config.toml
num_hidden_layers = 14
rope_theta = 10000.0
qk_norm = false
tie_word_embeddings = false
parallel_block = false
init_std_o = 0.0
init_std_up = 0.0434
optimizer = "muon_variant"
final_lr_fraction = 0.0
batch_tokens = 131072
train_tokens = 861900000
dataset = "wikipedia_en"
MLP neurons of a small language model. Each row is named by its layer, matrix (gate and up: input weights) and neuron, and shows model dimensions 48-175. Each number is 128 + 24 x the weight over its row's rms, rounded and kept within 0 to 255. Numbers have three digits each. A neuron's up and down rows have the sign that makes its largest values positive.
Before each neuron's rows, "fires after" lists the tokens most often just before its 100 highest values on Wikipedia text that the model never trained on.

fires after: "|", "\n", "  "
L8.gate1232:114132092110137121151147117143091127169147109141119126120135120095118144134139137105108112117100139145091101083140151129144132146143113088105097118126104127173156163130135126128158133125091140138153160162151097138139169095154107087149097105114157155115123189114122165105127128116130082141105110105123108127140118127160161151149065099115157140095102070134115144120143140158141099134128
L8.up1232:109187130129152124130131117120126110133124096113154072072144143109137155138154124111129113095138139133086130109145144101137152107177165122077111111159106095136161152147151134136117095140131145134106108181145135131089160161138103145129145163130133141090104193122155145126157121149097179100139110166136141086095136083131146153122165134139122130070124141116140099147139108097149144106144

fires after: "=", " ="
L8.gate1305:134117153110080114119144114082174146113134126161113088127093111118121131176108097153139158131076140105120107177080123124143134097105146115146138133163085100169121081136142127108117167120174112165153163138091132159134104114111107137122170124155127093136096145152140124137091132130115079125184113135085139120140147094118125138148080102139142097128132102157109075140123147124099108141141
L8.up1305:119151106129075145139100116101172151127097128097140143131103161108190134119154149110129124124098121078091119083132115205153115154127095134156145171151168132150126181102088130147137173118181129118170153126200161112146132125113112144133099135135161129161090120120130110146146124157158191170121129120132124104168111123154111152122130149118140141146106127134128101124126081126118136129090

fires after: " |", "|", " 36", "–", " 38", " 12"
L10.gate276:139140097135093172166161108146131129117128095092113121140132112155101115151128115091128161132116127127141166117121173136130128177137113131130145107153109107171149157152156127121106121124130120142152153153113126127110144118157140154122128116108147131107130144155193110066115098104157091114140111170190094105110141140090112112096136136130123123170156108082147165114104116099140095122152
L10.up276:123099104118109160102162122131166111093135110105166106153137116100136128172157099178171120095117142145123120126125133120147135108105092132143120114151141089137141166111127139143108195124126167101132108151128114152163114141128130125108149160135098113161130131125173173113129118170150110169155182091120098123116108155140179153121143159132157104114098149130106118149142151123087124177163

fires after: " |", " 0", "-", "=", "%", " 1"
L8.gate308:137103118096150144136131138090095114171150134112099114103161149119118129139131177158133149142144094139100140127127116109133108160173126155109112128135078131146095087124126122103107140117114141155121131101124128102127115155097135162137107156113136167132094067121145151143136106128115137158155139160074132123168113144126124157099120122088141148119120142133117112105124134100133124129109
L8.up308:104147120049128161148120108133144104163149125077142140128153143114159133137119127131122120137090122104096138151154140117134157123138085107102143115113168096179099148166116098075103141109135141174121152152107124122135117138133121140115167141118147103186126123120145118157143141091129124130102134143123137119142147091123087123150143124125128091114121100146173126142151154170124153137133

fires after: "\n\n"
L6.gate218:104101114137142153131152092126123159123113132093114130086138113118150120122141111148176090100136175155172108137159083140107125109111113166060151126103159098083154101113137144116122120096075150147155134098080135145160142144113138114099085135104088183141142125124134131106122145110133114129124120108109090135137128103135102145149153136127183164146109146089137132141101113113157139103120
L6.up218:081140125125133127109148070136123173122091165094130112133117110118117114133137122161146089134112132149103112141123091104129136130110140142099126127123132126121144154148122156123126093110101150152139153123141098157119088167146102153136150158113115142137119114128107128148133128121131162154134083109122126128112085126118113190150158178128182110165120154125166158118105160161110123092138

fires after: "="
L10.gate196:115144150144135113150040107168113118117168113139132143120110155116112140142129196119116149161162124099090113155124121139150088116148138151161087175126111068114122167160100111119132141163176081110188115113121107156090162125155121133086143123114164133138145141118126142096074124113145126129157133099152115107140083145114119112108134132157121087133132147115146130095071126153136143135119
L10.up196:138136128053124088131127138173110112097144082118110153146103147131149075160204119129098095117150169132110138127101145157088165113079113076129102107096142107132141143152131112136110162116118126097157127163171150119108146100148093119182136128130120128134122128085147120134171148089150085125122130098133135156095179130136126157140074121144114125112140122128116086122141089124132091103109

fires after: " a", " the", " one", " 36", " 38"
L10.gate153:153110110126129165152113124082118120091110131110130138134146103179151132140098130121107179143117099155124132135140110166132115116128081113113120108085155130137120128139125138167144123103134098091133155118109165097090119101125112153132134109107108114195134101126116130086139109116181130143138117087104140126089118095155081122111132118161098141101096171091151130111149138126142122130133
L10.up153:124107111109163129083134113176095083136129117159131143113139137132097160138132114138114193129131103079125113112144135088149148124109091152170142119125113131144108084147156138129130161106167119126141128134087112116145102125171130156107108118155111125107134154129108117140154115171097123114114139119096112161094092096134097114170118124165153166161138103088085146171158124147140124110121

fires after: "\n\n"
L9.gate1401:107109090129127135158128144128111159114099141117132118096126115134137101165175130126091112115163173145144115127140118130114095164084093157069165127105163103149094168146145137091097170106095125121131124116139136101109098116134114101171110129172144136091155131125101155099168135112145130162119113136102125150129100134155110119141126122119157119108127121122129134090111158136108136136120
L9.up1401:095124172151105134144118113102123161152177130119105131162146073110118133134145149146153135169131121128100117152084110123188116145125160117113140121141136180102154126162152134133102131129117127122126114133118141114152123129130098143159083110107123116122119109074126140097113149121113133153151099135144187078158114136175145106110099146104130094093064137144138108119102152117116119133135

fires after: "-", " Ver", "b", " 1"
L6.gate1033:114164127093155138134125134178168191147127137125154125147116149079141105099163119109104127112113115152165129155151168142121070156097121119116134167096074155110105189132121113095226113110110129112072075119139114154147128099091118140147133135151156147152131139083125088144108173147128117186126096138131133157131142135133146078122127112141179135106118121112161110125144149114127143138136
L6.up1033:143149134137107125167147154120166116100123060138132152122108099132123126102102100139102136150140171140141134173099133114193092140136147153117160131107097144133174170110131146110129160130129103140140119142101154156114164106174115151133093084110139096131116139142137184123182135142130153075125101118158135122141147080098138110123138110085129102111127146107112152188131119112145121094110

fires after: "-"
L9.gate525:174129087134132140173076119100116127136087103075114151090140137122140136141164111124124103147133148128136133080112142127106113123114123134112168152157108126084045166121128140145137063117107098177150119121126157090123116114142132118145140128161130124121133177107132128152143141113157165077120103156123117144103084107116083135127139141186089142125139129115137117141090106128133135152118
L9.up525:135111106128112107087110133133077136119129081103122153138156116134113149120153113156119125097106094131152126087122104133146118137098128122153121118148131111103143163112117080105112120141142125088167123105128118140097076117140139090148125124162102178095102131114121090129136123132142184066144126139140143113125124103093104130072188140143099105098132118138117144114094084155151143151126

fires after: "|", " |", " (", " is", "-"
L6.gate1365:129088110175139128138107188107156100103141133167084079119095181136169144151159115131113149091152134119144080113116145187082101147120130092149111097181149107161116179074131132118158120118116117142099131090130116194137086104138143145071143113131166134125110118120113111147125108152177066094134116102136092121129120125138122110129124116136112140117111129123160124143114128076128112113097
L6.up1365:144060160175145122126112138136119110125123135083133090111093130123106141117127116128143109140193145125138102149118083094093127147127137147144116111163143070098131165153115166146118172135122099154109124062123143151118120090130146099105110125141117107143131104156180137123115110127123122152152126072134149131160126103120121154113101115157170108132122181079133142115145150079145136140112

fires after: "-", "=", "|"
L8.gate60:115130158129106125140118100156115090081140138109149119099133117156078152160138129155147141133134095167099106120120146136130181122125122114099139143136105092083109158190163161147100104126099114132126142097110114126109113146139076097126126178097143160119119134127111169135141132145141122069119152148133154147147119119106092102144118113122116142121102106114065145143152117097170116117176
L8.up60:122152120122139080098133126124130147115111174165075136126108168137134088174126135121142047171143173091119112160146121093130126079166113118140143125120107129138098137136110123113129131123104129077112122135103128106138114106132093111151134145097125144138144152127171140114160132120171152121100106147143108129152103163177158115134119124136144146114126138098103090118086160093150152122068

fires after: "="
L6.gate283:104113113144124109131150101163145146110140119102149148155094132120085120126158183134145165173119168101110088171147089117159080120137145109161156127127138144124107116117132136127136083121128122101110162106132120179126152112164119145090149152111076114104146090115134133119130123102160157127089142151136129103106096108139102105160151163195152124132150128121142104126172135139134132136153
L6.up283:098163141107115115122047100132110133119167114099136132113133143108156102079153171137101112134112126125096125130138141138157112167169150123118128137138143108176096166080130128138164112134127109115157084111135120202106124112149126154128164157116116162131111129133153103174107143124144148137106114145120114096094138123119148082143094140158124143134113153118104136149094118109138127156141

fires after: "-", " the", "W", "E"
L9.gate178:166086095130136114161128147151148117082114105137159122161156138150131138136104184143135123175105073135197142135114150139133141143143130129118130142125078157102119153128140116100101152127133105106081111090133129073144068145150113131109130118105081134162100142088128125140138124132166116136107107128124160111130106134171135102091113132126159122151125110091111117151140138150109142146160
L9.up178:155132147112137147138088136094160130077111112118128136120109129133138131175114149168132120170161126144100133139138119158147159076107141145121130146083117153122142145099160134105112125113121151171107095158150099145184101142147141097062139125098161171176126097120117150100157119120113124119144162139129130126140159114124117171140103086136163120143164101118110089093135184162120159114132

fires after: "-"
L8.gate1280:160142174150150145137125143122093131149111160144135163140171147172113117147173140105137152132126098147123163134121129097153128136134103090074118150109171091115089181146145119144123111173101134124095077110092060075169111168171105074118118126072110141109126108142126145116118131175137138158108095131140119159134162123145111117106143148135185140141121125129102134094153120093136120094149
L8.up1280:143130133046130134099124156127181151121113113112107127129153134148124116139129159153111125171093132102139114190150145136121154088133134114139157130098157133168144132137136124129123141133126146084120133132150134147146116119158106148104177156151119181148092114105115129127113143145125101114109124120080146106108178097132116129123144136121089121144132173125149116155120100147114097119108

fires after: "\n", " La"
L10.gate691:157124186122117137111142141129119147146111106143105159068111148113113147131144157125145113139108110156130101075118112132129149098115107146158133115139129110171142143196117121133137095115142123136114141099146111114099164110136148130165128132143101143085115165135176150180116091143137116101148093094116092129097131107163122080129147110129106128122135141133145129109157106145130109108149
L10.up691:163158132158120135114180156128125154187152128103119076114113135137108161123109130111149121141142150144130122131160135142083083134148112108138129128160128100086115084131127112157103144152159111148154154113099102120094146155139198113093149161173125145122097160138153110089106108128110114123128140133113122096166113136138145100149103133077108158097116099116141119182168151098147137143159

fires after: ".", "{", " Est"
L6.gate336:112111111103168142143098120144106130141133122123142129153146172119162138082138127091133104127133138122124117104153099101173129154108157114101180124069125128131142130176106130081147120144112117132138112140128175118167136107158119094135140080166146127130089119127083143122134164132076116109063141112138145180122186122102118101137107084145076130168140132173143140062119105110124072110113
L6.up336:156141119114118109119113171114143104151127125111111123145112116130097100148160099138169094130114070145111135088112107119149145118126127184100104137144111148112100164155081140123187150112107124187088155132150149124095130064121108147127157117103120110122131138111114173116094120109101175083123114141116129152147139106133144107098142141093080127113086083136115123104103120111144101136124

fires after: "\n\n", "\n"
L8.gate825:134145161161139150123127134152124150144149204128141133121155104169115106108162096136147139109122189174191141133181172160121150131104118115115083130166131143150124135161137115113127164095097159167185111100127090140123108157112116130118107145141147134088100112138107136128135123130117123144120078138100160139093129138125140095138120151142132123144123093167121166185179153141131095155134
L8.up825:160134116131157149135115113156128154130124134090149118141144106162121146144151154131113123117125180144184170123132142143132146118101143131122102119165125183156109125150115110093102116159121119134145137081155110098138096159115103115119116142083091152105129093165110137123165131096105149148129095124091118137093139148111115121176097134154180088136072136098114163125148111142129140113142

fires after: "\n\n", "\n", ")"
L9.gate312:066133068125149139124162188153104106159115108169133107113146139140123101102122121135121145132125113101120142086121110106133143098097115144077119127115116125154159109137083132087174155122141148127140146135166131101155113093159157139156080149149106135144096150078137136130117151103134131143126155117122145169101108119118129123132155125158107122118108162123134093154102107164112118162127
L9.up312:122121115155150108097166103141152168100103144149142124117129136157146135077139119147119114155104132093142120141137126129111139122110132160114133133105109135091114115109079148143158126098093098114152176119108117133148126163127140144144090123198143144154100155121145148079106118120097139142091114147067124115148126089133114183130152107092073135137097114138143076164106102113086108148113

fires after: " |", ":", " and", ";", ",", " with"
L10.gate1461:173155121138122110098131147139148137107095160161100110135190112134140094119103138167140118138167150148171134090097118115101152124120144128125110056125167145182154160143132139153138163145140104149137094140108138100162127108127131116110150186135134130101100142125135089110084138124173146132116112144146113112112081123117127134124106123127161180141120128118065133103121126119187083154089
L10.up1461:154086126126142149113133103157159120128141148130148150105132106138214161158119136125137075102152103103167101164131120156112136146105155097095134116168198142126136141126166105079121127101084104132146154085138183138099111109124146069126136131121132148139149107134138102128138132122140098123129142139137135129132117141118149147152152152090154116110130111133111119155166110148085144123105

fires after: "=", ".", "–"
L8.gate1327:187125131100155168123132133168109140176163135139105158157110100153167121119145168119107129114134112121092129100131140104117115145111159122174152136145116141131174135090143127140098181120173125148147117108133139175158160082141109112111112147143138086118059104191131104121119156140152123120124135091135127149122140089120115145143148120121159140134153125157139159108154114108111112104102
L8.up1327:127142145144109099143130130130133140152145128136152111184118109135181133123124137151120123106145141142168087174118128128120112128133106102156143112121141118120141132134139133101136148147187111138141100154136119125132164170119137152088085100186085079116131154153169161117126178136136114118141163128166134128115149151145155115086155146155139182130116173104120168138153156145076119110182

fires after: "\n\n", "\n"
L9.gate284:116137098119153106111118175172127119140100116095136125109107091121135115123108167161109145110162121141108170112166145169146086127145108134150145148157138111178107112118076127135153099102102083147110140131139133139135091157131115113168124092123132148081100171111126126074130133096120123128201162146113143110145124104129123126095122138129091161146118100150116136083133134108101081118120
L9.up284:122129141114127106115139151130150154157119113143142133158115098135132127122138067107126100133109163127152161096122095113122123098158138154105103081105164129086131097125168136128146156141136130138153092124121124105112122080111084090161108159123110120144179159193165099135171108087139137142121085147155111143132148121148104135155150153149094129108122141143129117114132145109149142091132

fires after: ".", "sen", "\n\n", " that", "On"
L6.gate368:131146154094125153123112138140118166114116119134103120106132118146153132127145116100139180145136158111143100171091135095180134118101124150125156076144092130090137166134125141102172120083081124163127127147101131128111149124113139160112167104150145172138106146141111116145144119167131135161107126139115141165104114129121103141161101125147102151114101167126141102097161128112127120131137
L6.up368:164157156069117156092110151121156143162144109135133145147143131113136102141154160066114111118137100160149111150153137146123104073130132141135112117097100152117096130132112122108111115119099143108128147172121205146114142145175117131110147139104112127134118098128097119152092086161103115118148095130117145140174142117137133121121089153112113125131120134097144172082134122162116150102133

fires after: "-"
L9.gate242:109124116103129129158115116109134128139126148144106139133099132084151093159079069120159159139109067130097069096095140116094105104117146107117099123120151139115104123172136145156159069113079108100103111111113126116158160168133073147131123134128147181128108109131123123151151133154187123149103107083124133162180128062125130130122156202117136131147107124122091127116142131101127127126127
L9.up242:116132127144112162151140106115106119144141124109102118138155149137102140112075128135117103163156093124102110196102144123103113115137158118096148154122108109088122120099136141124131129121100160091131138082103137119112133159160111151140168174107132156096111152122125163107089118111140114114089117130137171167146125126135128134128162174119127133176127137106120118156153187081160158115115

fires after: "=", " ="
L10.gate1255:179162111118106075143129134139177140197152146155129141099150153154132149105147104172149130145198115136104074109136087143119079167119136115140135128090126135148108129122107139098126130084143146152151146148127073082133150140111133144133119133167118143087127111112151136102120090157161107132145176122149115149111136133136136102165119140139142092130119125114126150117155148132135085121111
L10.up1255:139104129099107107108149148128083171153165137095124123148094177138124121148130133148145114115118124089087094106128107113123136121125115105141147109104113138166132105141095078115163108118172119083186083105093068082098155132142066131124120169125127164140100089167148129119108099180159119146119124149149108122182152112151130133152133132149133140158155122114149109126156124105147075193095

fires after: "\n", "-"
L8.gate14:105130126140153142120167164115124122118113108118118106146097069143113129145117099142125068100124160118065134135124106132147120068107096128137069097156118130114095151132125128119131141131097137129122103116166131128122127159083109159153123144122161107089107140078137128092102107167094125159155123158126115132110155121122140122123108135097105141123104105128156104152155122146126114076082
L8.up14:116099112126097142138123160147117165159166137103120122131091073132130161141104109085164108150104138140118084134153136125097106136118132128108132123131135124093159097138148145140160173114104153144118099137120101143147127118163153094165132122123137146102088122106163114109212141093127102106128141114134131103137138109116110116139089092128115143131100101163132150135136162126139198152155

fires after: " |", ".", " (", ","
L10.gate1397:114137121155156120116160154114137132112097095094147151123134051147104154126114147166133149155124143125127090157127100160155172075163118137150105128092113143153162134117138139172119111175137127131125106127124115133155110133160129124097135121133176092130137144117094163165161171137153124153150112139109124113130147147116133133121142129136147151117107153108143138152110119108086161133137
L10.up1397:134087143101152131141135109117106113126126085085076169098108126107106112111110120089110144148129146133149140145119108157171086154130119150121186138156147153156130086129147121077148141129117114143140150137139110158139167120122132160118114124159129125170099114167123136127136143136099094106139094134169139085136096096144109130167170149086198132127146080144129104167129123121147128090122

fires after: "=", ",", " were", "."
L9.gate804:151142108124123133130166142100104102166114139119141119134123130131094139111127133102153105123095149119141124104097096102121126135126164099122127150202126114110178106146120127104146103086122134148150147131139138139136176092127116131096109116150164083116132142135156130138106155143083129148131130114182175158095124149124109114116117089143134115113109099088096174096146115160135117147110
L9.up804:158154116119124050154135128136140162114139135098139097145096160108134150177104120144132163144130138135141149183119144114146141145118120120105142157117147114117107119066157121133140128109156083148107159117087166084117120092135113092158129104109118144120152079160118089165107121149144151117115111157126155129186100156126138133140132140122128114125104105107084119089094115142094118136124

fires after: "=", " ="
L10.gate1231:059161127123097100137118131171134129121138135128137139136112127136154154137131161099127132156097122134132123098161105103176107059128120126126154093102159126125113128127160122120157161122152089115112149102130158140125109102129091112169158128123119113146122123143118142177118104150122117132133120110093104158123098116141135127173119099118118135173144125189128113118117131111127128183080
L10.up1231:128148121101115152064138121134100131146145140111131162119131107094098125157108164151100110130152138149100159146091107126173114127098135143107114092134130106098080105145121125105154133125123120129095109118116136097090107108131122140144156101090115158142111145138144117180157092128118106144148122112109121169144113104156124102147116106101158157122114125135108134148165124064154147135148

fires after: "-", " to", "|", ","
L9.gate1229:153124085153166169151141122128089141133123131188135115187135162116108124102171136134093170162139126159190146176097143159122147143103089120096097137154082142143111131169151138104144102148169132106135115113153103121157084093104132128105127102123149151125150155149156122097118154135104157101118129110122160160101131123135118163099150137122144115109127143161092118124108140140128159117120
L9.up1229:181124105116103104151143160128136092100104091138146117140133160096117190128156105114148124146110103078142112101137121104111139131121157136117161130136116164121145124159118105148130161131126164110094140127121084140120109145140102150147171140090159098125165172127117125124126120175120126128121103121125121129129129104115164178111174086128125115159146135091155155183077130146073134130161

fires after: " in", " of", " the", "s", " on", " from"
L9.gate1214:164146141144137161085100160132183148137117122115173131062156127116114172192102106070139150121123151149113136120101129162159127119118130169098112119105124121169152071094118124134114143096121095112058128132090123096139127113162133142107147152131118176107108130082121129097067122092128113120142112137142125092152112126145158109129138152079151136129116112152147151149143131172165119097144
L9.up1214:112144110138145120089115162142126099143127142127107085094098118115108158146124111119139160155160177138119136094131115154115108121106153193079129129088115135120099125096112118116156142119107106133127103072113108143094123088139107112166141093121141153098132140135166153101116137094110073104115137128076181107144127077154134114108118139147121114125110077132089133135148111109132166105099

fires after: "-", " in"
L9.gate1138:114164094128072163138122132127147158142158116130167180127105093123123132081124141130146152148129103095118149131107124141134111158111178110142131131143094113112079181073142162140119149113137114133107110158157131127136165171120149135106156154122109094117162141105122141164156107106163102095124131144129163113158086158128121142167156149128149110125140140078112130102091119148091133172147
L9.up1138:114152113115155138110115134149082119142126141063142106092147147128131145093148144076169129174114147133167135158132158124134121151107158129104108122145138132119154157136107106147173141151102148119097141087135152163121101119161137088137147111100125154130160125125134089135161087172128144091125096149131148124165160102103150125083138153132144131139121153164156119108120086132091111135162

fires after: "=", " ="
L6.gate943:112136134104102123128116096159128159084118145137121131162130163166115134116119122113162141139068068137169162137145117120106119131157160104129155135110126134076114102139156127131097122139114102155127161148200147097119161082115064122123133137137135121109126138138130133117133112113144137144111161125062092115135172100129129129125094141155151118100154087140088119107145180144155126192177
L6.up943:162081179148111125111106135153147126142113159133141142125126128136162137145182131171146129119146092126107113058130142176148124148111161113133117127182093125124129117091129120101122118118105121120133107150115119135119103134158161139106160083168123100122146119093150129112110145089121171128110132104192090126105126152142147076150121146108105153100110168112163098116181098135123147155084

fires after: " in", " the", " of", " to", " In", " from"
L9.gate99:109097161133122152082117146141129114107112204116156136150099125053098150131141142127134196124104117134075139122118118139108125116103126185120155101123092078119101102063158098131155136124152122150126129148145124122157157082108150140150126144116117133107123112149071130143134143123128080140116119141137161137140105124106133148144084110140153097113116109134113131154114137100163105134094
L9.up99:113139185135123159131189121125137170126172136112150087071139103140078175117125115088105175130125098148147137146108136100121121155117087139089118132129130152153083124108134156127132119114154157128127128159116170141144113140147109077135119108133122106148141104109120156106136132105139128134155101165123170124145128105075108119166102161108155124110098120116149113118109137109110110143139

fires after: "\n\n"
L8.gate1465:107136130138149128162109170103113107120116178144128155151116111087127110113173149134158119158114119127097123118131161153129123114111114195135112151107119127106114120141135144111114154120127130100151130123120120128108127096174133128123120144121139164124104181122095138100138121118139130065097122114096127135124129124196181156143122122150085164159134102168165115094136172095116129052143
L8.up1465:123119142143173162118178113150130152145162142146146114104092158087147122129124098154118145143136122140140156132092169106077135119115101177096112107102175116171106126127169138078149122131112144132163156113104118124137105106158139123119140113114165122139137135151131120150062151097144119154142096089096152137126160118140138146160063094144163095075089125103108086112128154154148175149106

fires after: "\n\n", "s"
L8.gate1066:123156119119150113116149145134101116102113107132112154124147109128141113140145090133144086100127155124136172147107177155055104156124118129148108121104154138119097121110125112106129161123131134121168115087194088176089138149130136168137138136110112167134127124132123145139098120095122113161124119148089141146151130156201138124150135142169120077109110115106115120136098160136112133124118
L8.up1066:101131151124123141106134131140069165160144133159140166102113105094147136111130134167146090127116187145134136156124105109110156154142128124135079160120151149167123116129121113145110150143100152111127133159154107147167161139128116109120131126119113153141116129134104124157100157141103153189096116122131142172119144145153136105164094142153146124154123092121120156101160125135126063161149

fires after: "=", "\n"
L10.gate109:145122138137111141166178083119141156154104143116117095098141172126104153171129120110125148134084131129106127177146095151100091123097140117083127102143107131159089134167118130141126087150126137154103103125129130163101072163126127107163122103102090126121144119144132100106113142098141076140155153101126123142096127106175125121144138129103145138153157111134155144136171111125176127142097
L10.up109:105106131121102117121126091118083151143113139135170106138107082146115165147129140155120100118152113129144118175121143116138122088123100126155122133110094076148123126147108092113162147111129135135130141126139147146130101125109113121146147129175127110182115075128122124073124100138096101144129171151148122113123147134135120146117115143119119097146122157091091152108142059118123151146134

fires after: ".", ":"
L10.gate50:131147101139135102120122144153134116097148120163119157151161143105112124147168101148117137114143116120111116120072160107167119160109154119114139151132148092155165121099156135170115126134162130132167175135121108102097140146167109112151121122083127105097108106147150138101133133148114110143086143134147133096108159119104131185107150095122117154128143156157160179121115124126123100132170
L10.up50:131086161114174103120118092132070140140119133124108132150136146112092076152160107131099112114088118113151119150148125105103121124130173158139142130153144109115099116174131125120160112119109112121132122168194140100172131155127160137096124110113096122150149147120153106110119167130131110174140112115164164118137154124116145118146121128126186114107134106129128101130110100127137116121118

fires after: "\n\n", " as", " the"
L9.gate1454:130129157186159140122139169171115125107155109120127094155132135157156154144143113129125154138108134145074145121168157129114144107143106142160124172094130140147121098119099159153134132128146109127114081127100150107142111131153113119159117200130131111117120129143135120109099171132123141120129122114134105130145122101154108108119096107163107143113110126164127126120130133087137141078114
L9.up1454:088126163169103180100101106151115152085158152099138099129178080108136138147137157111132128135127134152121133114117151075116116138113105126141147115101106145121093131173207121142170155106143104120112104154116143106093133133158160106164129090155123090108132104150127122118122101109132105145135124134088161121146127125108089149130142131172101175136124141124110127136157129133135135086131

fires after: "=", " ="
L10.gate658:137118131076106065130136140139203131112111158098131159134077101187103127168101112157138081120087101161126081132147126140135094106123124107111162181129118134148141142147075148103135171116142103160150104096160097145139145139124096090134143121104157110123173130177113132178110134136085196142130151117103125097117140103158147142122131147177136109151136124126122137123146125136110159127113
L10.up658:102124109104121120127106199145103119125093167105156143142095145129123130136112122136146128094141152130118130168162102082101118099151148137149117147086152154130149166134104120114129147141128118123138090119126146145083110138126144126070133075111162139141112131133141153096122095119119126174131153146100132140118103087120160177140139174132179114169137160090108115134124077071119106100127

fires after: "="
L8.gate976:127126147134133133115116143156139137141126121125075126132106144125114126158088166141118149115122090105123123183113141115117150118134164136162115082144106092112138148155164119142090147122129166147124134121158129176191134148138160174130111149139126082126071118176114122117115117109155126132100135126114134150113119113103158149133166122151116139134164156124114167160156117109157131069117
L8.up976:115123124152101113129146116126133161153146109089118145153119115154138131133132084117121090129114127147123160159123131127118138128120116122114115097144126117096107106074148112135179098124118136096118116130105099139132117090136121120182176146118132132129135117112121102149094131125103149107108148177126129153110145132148144130154142159107146159109153137160104159161075143117112148154138

fires after: "\n\n"
L8.gate978:127115147080130187118149184128067123136118125150138135122101103124155129150154154130142100145110156108073120160146105133145135134114119150092127117131108119151086125109137124091127104109125164142128132152156122167094159156146070117141137133081137133139142101134069151136057107105124105173140087140071147144097065149132105125150146137118157158080071102164105128096129131127134102098138
L8.up978:094130124138107133119126187129105123129167152082130158159097083104153142161160121141139115119175180092135146116088084142097108114127115138072118139105142135138096142130140115093172151115114094098151109114107115141105154126167143113170096142109109123141127124090105106083104153119108116144076099098156071128128096138145108135147163144105152185095115121139131137138108138163107111109150

fires after: "=", " =", " Rank"
L6.gate497:114091148112176105142138125149140155141117116106147147106140115139106104144150115111159112106121134078101110163117168202136109167157113109126137160126124127119150158139119117074123159114149124110095130087146155072129134126128151149137090151121130109110117171093122105140085138178140128152106143119154138128145130157148087148135103104132120156160129148127121123134151151138132130147099
L6.up497:086144107120155109099153150132122114135116121127137116170117149117145144126146083176121153098147165105113104180172147139161127123118140131137124169129165144135101185137120117118192148133130121109103133122141157116143120169164181163073148109173153096114094125128105100102110096141134114112121151164096114144097119128111136130141078161132133158148143149131102139120136115157166136127105

fires after: "\n\n", "\n", " |"
L9.gate1081:114105112116153149126145126129110158106125099099138123104171167135101129134112179116145116113107151117165151109116150138134125120199117140099138164144152122132121106158107132118121109180149146117114124125105106142121113104106184100144096148133088134103118110148049124143155141105128138147121111159077172127160119158137132142114147144161158125139114153094119132105130127140087078159126
L9.up1081:112175125108127128089152117104150112134134147144119036097120143125131118113137108131103121153145126129104087159116122163131117164106108126137114092108129138133129091110139107153098173080064108163195140151127129127123125139109117123122121103078103125151147170113146082126122096136119092159153110161093114138094141125096144097138114157117104154088115068148162093156113132080140152112125

fires after: "\n\n"
L9.gate1078:093146088121157162127146140125104149156134123095142144118132102171158092149143112119157119120090137147106134147143088133078093118134128172120104115124154150135111104129107130142148117106110108164166141159185126132132112104125129127145141124119150129116093161161141120106154150103147102165132145127101167097126151096087156122157145108127142124115134099115142134116118124115110109098148
L9.up1078:108160095111188153126146144129109137121161110116128113120122118160156153117127116118132120120090145171131134137138112149084128108112116156156122160107132111097135103106113104149151139175140135113144116107188109132157123143093130114130119129137134124103140144139078135121084168110114136194142141091104117121124108092132159137127152111091151099154122101118130150101153132134113141081125